{"n_layer": 16, "d_model": 384, "n_head": 3, "n_kv_head": 3, "head_dim": 128, "d_mlp": 1536, "vocab_size": 16384, "activation": "tanh_gelu", "norm": "layernorm", "norm_place": "pre", "norm_eps": 1e-05, "positions": "learned", "qk_norm": false, "attn_scale": 0.0884, "bias": "all", "tie_embeddings": false, "parallel_block": false, "extras": ["capped logits"], "init": "normal", "init_std_qkv": 0.0246, "init_std_o": 0.00435, "init_std_up": 0.0246, "init_std_down": 0.00435, "optimizer": "ademamix", "lr": 0.000312, "beta1": 0.9, "weight_decay": 0.47, "lr_head": 0.00513, "grad_clip": 1.0, "warmup_steps": 274, "schedule": "wsd", "decay_fraction": 0.949, "decay_shape": "pow", "final_lr_fraction": 0.02, "batch_tokens": 32768, "seq_len": 256, "doc_mask": false, "train_tokens": 305900000, "steps": 9336, "dataset": "wikipedia_en"}
MLP neurons of a small language model. Each row is named by its layer, matrix (up: input weights) and neuron, and shows model dimensions 64-159. Each number is 128 + 32 x the weight over its row's rms, rounded and kept within 0 to 255. Numbers have three digits each.
Before each neuron's rows, "fires on" lists the tokens most often at its 100 highest values on Wikipedia text that the model never trained on.

fires on: " served", " D", " X", " such", " Greek", "aw"
L4.up311:115102059098113115100165133176082062171086112212116134099176070080120130150048128198132207140087126097156121098138135116161156119072097122056150110081151119077158137154106136142115096170147152120138150158098106188113131104137159123136130093129116171176142118122091080099104129101132137145

fires on: " Coast", "ș", "y", " such", "cle", " country"
L7.up1443:138068133073113140123130107098084159112156089127118090118124176124138137148106132061157104106071112148119104143129137102123158106141082120118130138147161084141244143070154190142116159128140124116117089117097093117154119122129185107122106162115104101137193123129128142150112121131108128110

fires on: "an", "man", " also", " as", "7"
L10.up621:096141112072075152138176103190123121115095119129087128153175185101110131108144162082107057146139109167143114092116097118158141140109113113169167133094098164147102184112094154164137095147076189085219099162120104109082136121156102088192089069146120171146194171122173150153134191097110107140

fires on: " At", " eventually", " positive", " Brig", "Up"
L4.up1469:150135170157103150187153171168134146086094129134132128107078153097152177119136174139133124149152149104128132126082166158127136169158112129144069127137130165095119105008078119124098119067206148134120104142125106111106145139106061175114123156182117187173109118125097140120132126078127134146

fires on: " She", " which", ",", "er", " He", "ila"
L10.up783:173136117111184131136105151106121138117160187186118146179104145142097148122120151140088064177208153117110128160149143103130155182135121156142145163140131159098084134096084092024144124110148123170076188112156162074129130098123136132153218109138170152135110128105114146168113123146082115140

fires on: "age", " Be", "ability", " Oct", " Inn"
L7.up1334:140141118065168109168122150134187147137110118109126088124150133125116196088088125105132121139130095158121144169135149157132143063095132127095118140163167058111152108150116083143092173136090149155156161130103134213161152121168166143122138157132143110107049115124146152120122148141153120111

fires on: " also", " for", " as", " on"
L10.up401:123144106061122166113158092156079121082137160132127199125170135144134124114105070172113112137142153130112091161198196125168122084166117137132134185120115105149156162091090163148146052132123142117165118118186086133031146150113150158160138116194131090157143142150111142164134114111140105117

fires on: " also", " Master", " later", " Taylor", " Celtic"
L3.up237:109089146124119117075179117214124117167154100079084150115095059127140145029110147152121115105118160162134136047065101076068157138091118098150108176158158163141200129149154198145155100120149149179123123079125114180129121091093096162142125168123116136140124144137082195154144127127132174119

fires on: " sh", "aw", "ok", "ots", " reference", "ky"
L4.up133:194099144100104115147106141116098185059100073115189175112088233125121124099149101209115149128133125124099111112128137143184100142159102175143096122153105184141150144141165107182110073165153092040116128127139070098110096074146129163122123104151201132114084159116104074104118130104128154125

fires on: " one", " off", "-", " King", " right", " inn"
L4.up1446:199135116139195112166095075108123144161131121140120091141138125176148122120153125152125127148096197120100133072136186146120099100130114191150123087116150094162094124124139102128092123190156158105122150148174098124139197147177089153127127099134166121103092159121160065125117142201128123128

fires on: "e", " next", " second", " these", " couple"
L3.up934:171074148114191110145143171047117164153166155090139090138096104129115191109116143120110114154170107179135133130101116048171077162157131128148139172104128150104172115132097117117115151123064103140156160129203152202153180147152148142141140153160154083115109096120081105126107147125117100134

fires on: " also", " later", " played", "=", "Later"
L3.up704:126126156103085118091156252143149168056089200155133143133146111114181103108097125144127060082180144145131131129065113104096204112118074105175154099151128162151143172100175119136139092065156106151118137099099104085193094180041115122111120140089115100107215146130095115150133130099128139131

fires on: " family", " Japanese", "ots", "ł", "ij", " Naz"
L4.up1124:106124196173134135209130074127156166166145142125131089089150132112102224088107131155062167155166115130124124136110150128135132106071133154106101054108131057148103150157134220185130153113103173190107134066115081195114135136132110100145129127162114124129115146128065114082056121151136109138

fires on: " ", " which", "h", " who", " it"
L10.up706:143155089168138109155100116166115086074125066124125133150161124107119149140104074180156091131161156104170133129129056119109149160137067146178107119109118123127049140121059156096101111112131183088125116113055139099109147113137118187154115156121100134038126143159130156129159113152101115100

fires on: "'s", "–", " its", " May", " September", " of"
L10.up312:110136180133136100185107159139172124128152131124136094131044149128182128137132127110113134182140120099121126165131129085132114149102075121102182099102131153101069095143095149110128086112125072103112074141097171224107095150155133135035163127150108049132150124098168126118150114153100131132

fires on: "en", "ie", " ft", "ind", "one", "in"
L3.up461:091105106135127120162096138153082155160145132069099137146180130111169188155162145138195102136195154119143123092171154160140116120099131099087148100161092169115101136089118105090146149060118095108167080131164133132079101051109160178132123147156116116066160164122079147143162083129195193185

fires on: " which", ","
L10.up1404:180077110118190088157139112099110090146141178131168102127149126135141199125054104133109085108170124097125103143190109175126156132135091136092151134147163109141062117088104142121111152125161129134159137074176156170069162079111081158083147133135168109109104154100105120140109074107121125188

fires on: "aw", "ash", "ines", " access", " information", "ots"
L4.up682:151174166123103104119143150143094104081095180125088147150140130083187139091164096181151100084138155130148116089108111156155128160161104186089109153123112129161099120180113145174130110131228105084132121166116129146148153110132112161113130116152179114145151184122120120174168132143130155150

fires on: "qu", " time", "ew", " United", " sup", " dec"
L4.up951:097136156145165128127073125166146209083119087094129114171122100141103097134123126108123130147091162088129121146140121110072115147144166077114118098134133130151123048150144182172123099137159150144177095156097094099052136110169096082097113130142115112116089088111100101077177140133122112128

fires on: " such", " Man", " species"
L4.up1466:085148089091120064109188161132129107126106138167117082132171098103143181134096148085173089158099117161075131128140114168117147132123121093119168098095121155075184148164123159180166180136125152143139107100103136150121164130111162114138129114127149090131170114137150118142135125158130137135

fires on: " has", "ating", " strongly", " widely", " Suzuki"
L7.up1308:155121110243183124087087129105084109146202127116146156154103187150111033125154146142138141110098143115143131164159120116123136167085097132134087093142116172149125090159182168131143108093140113163145105081195159117097115205131105129154131138137148114102178122121139121150133131143083141130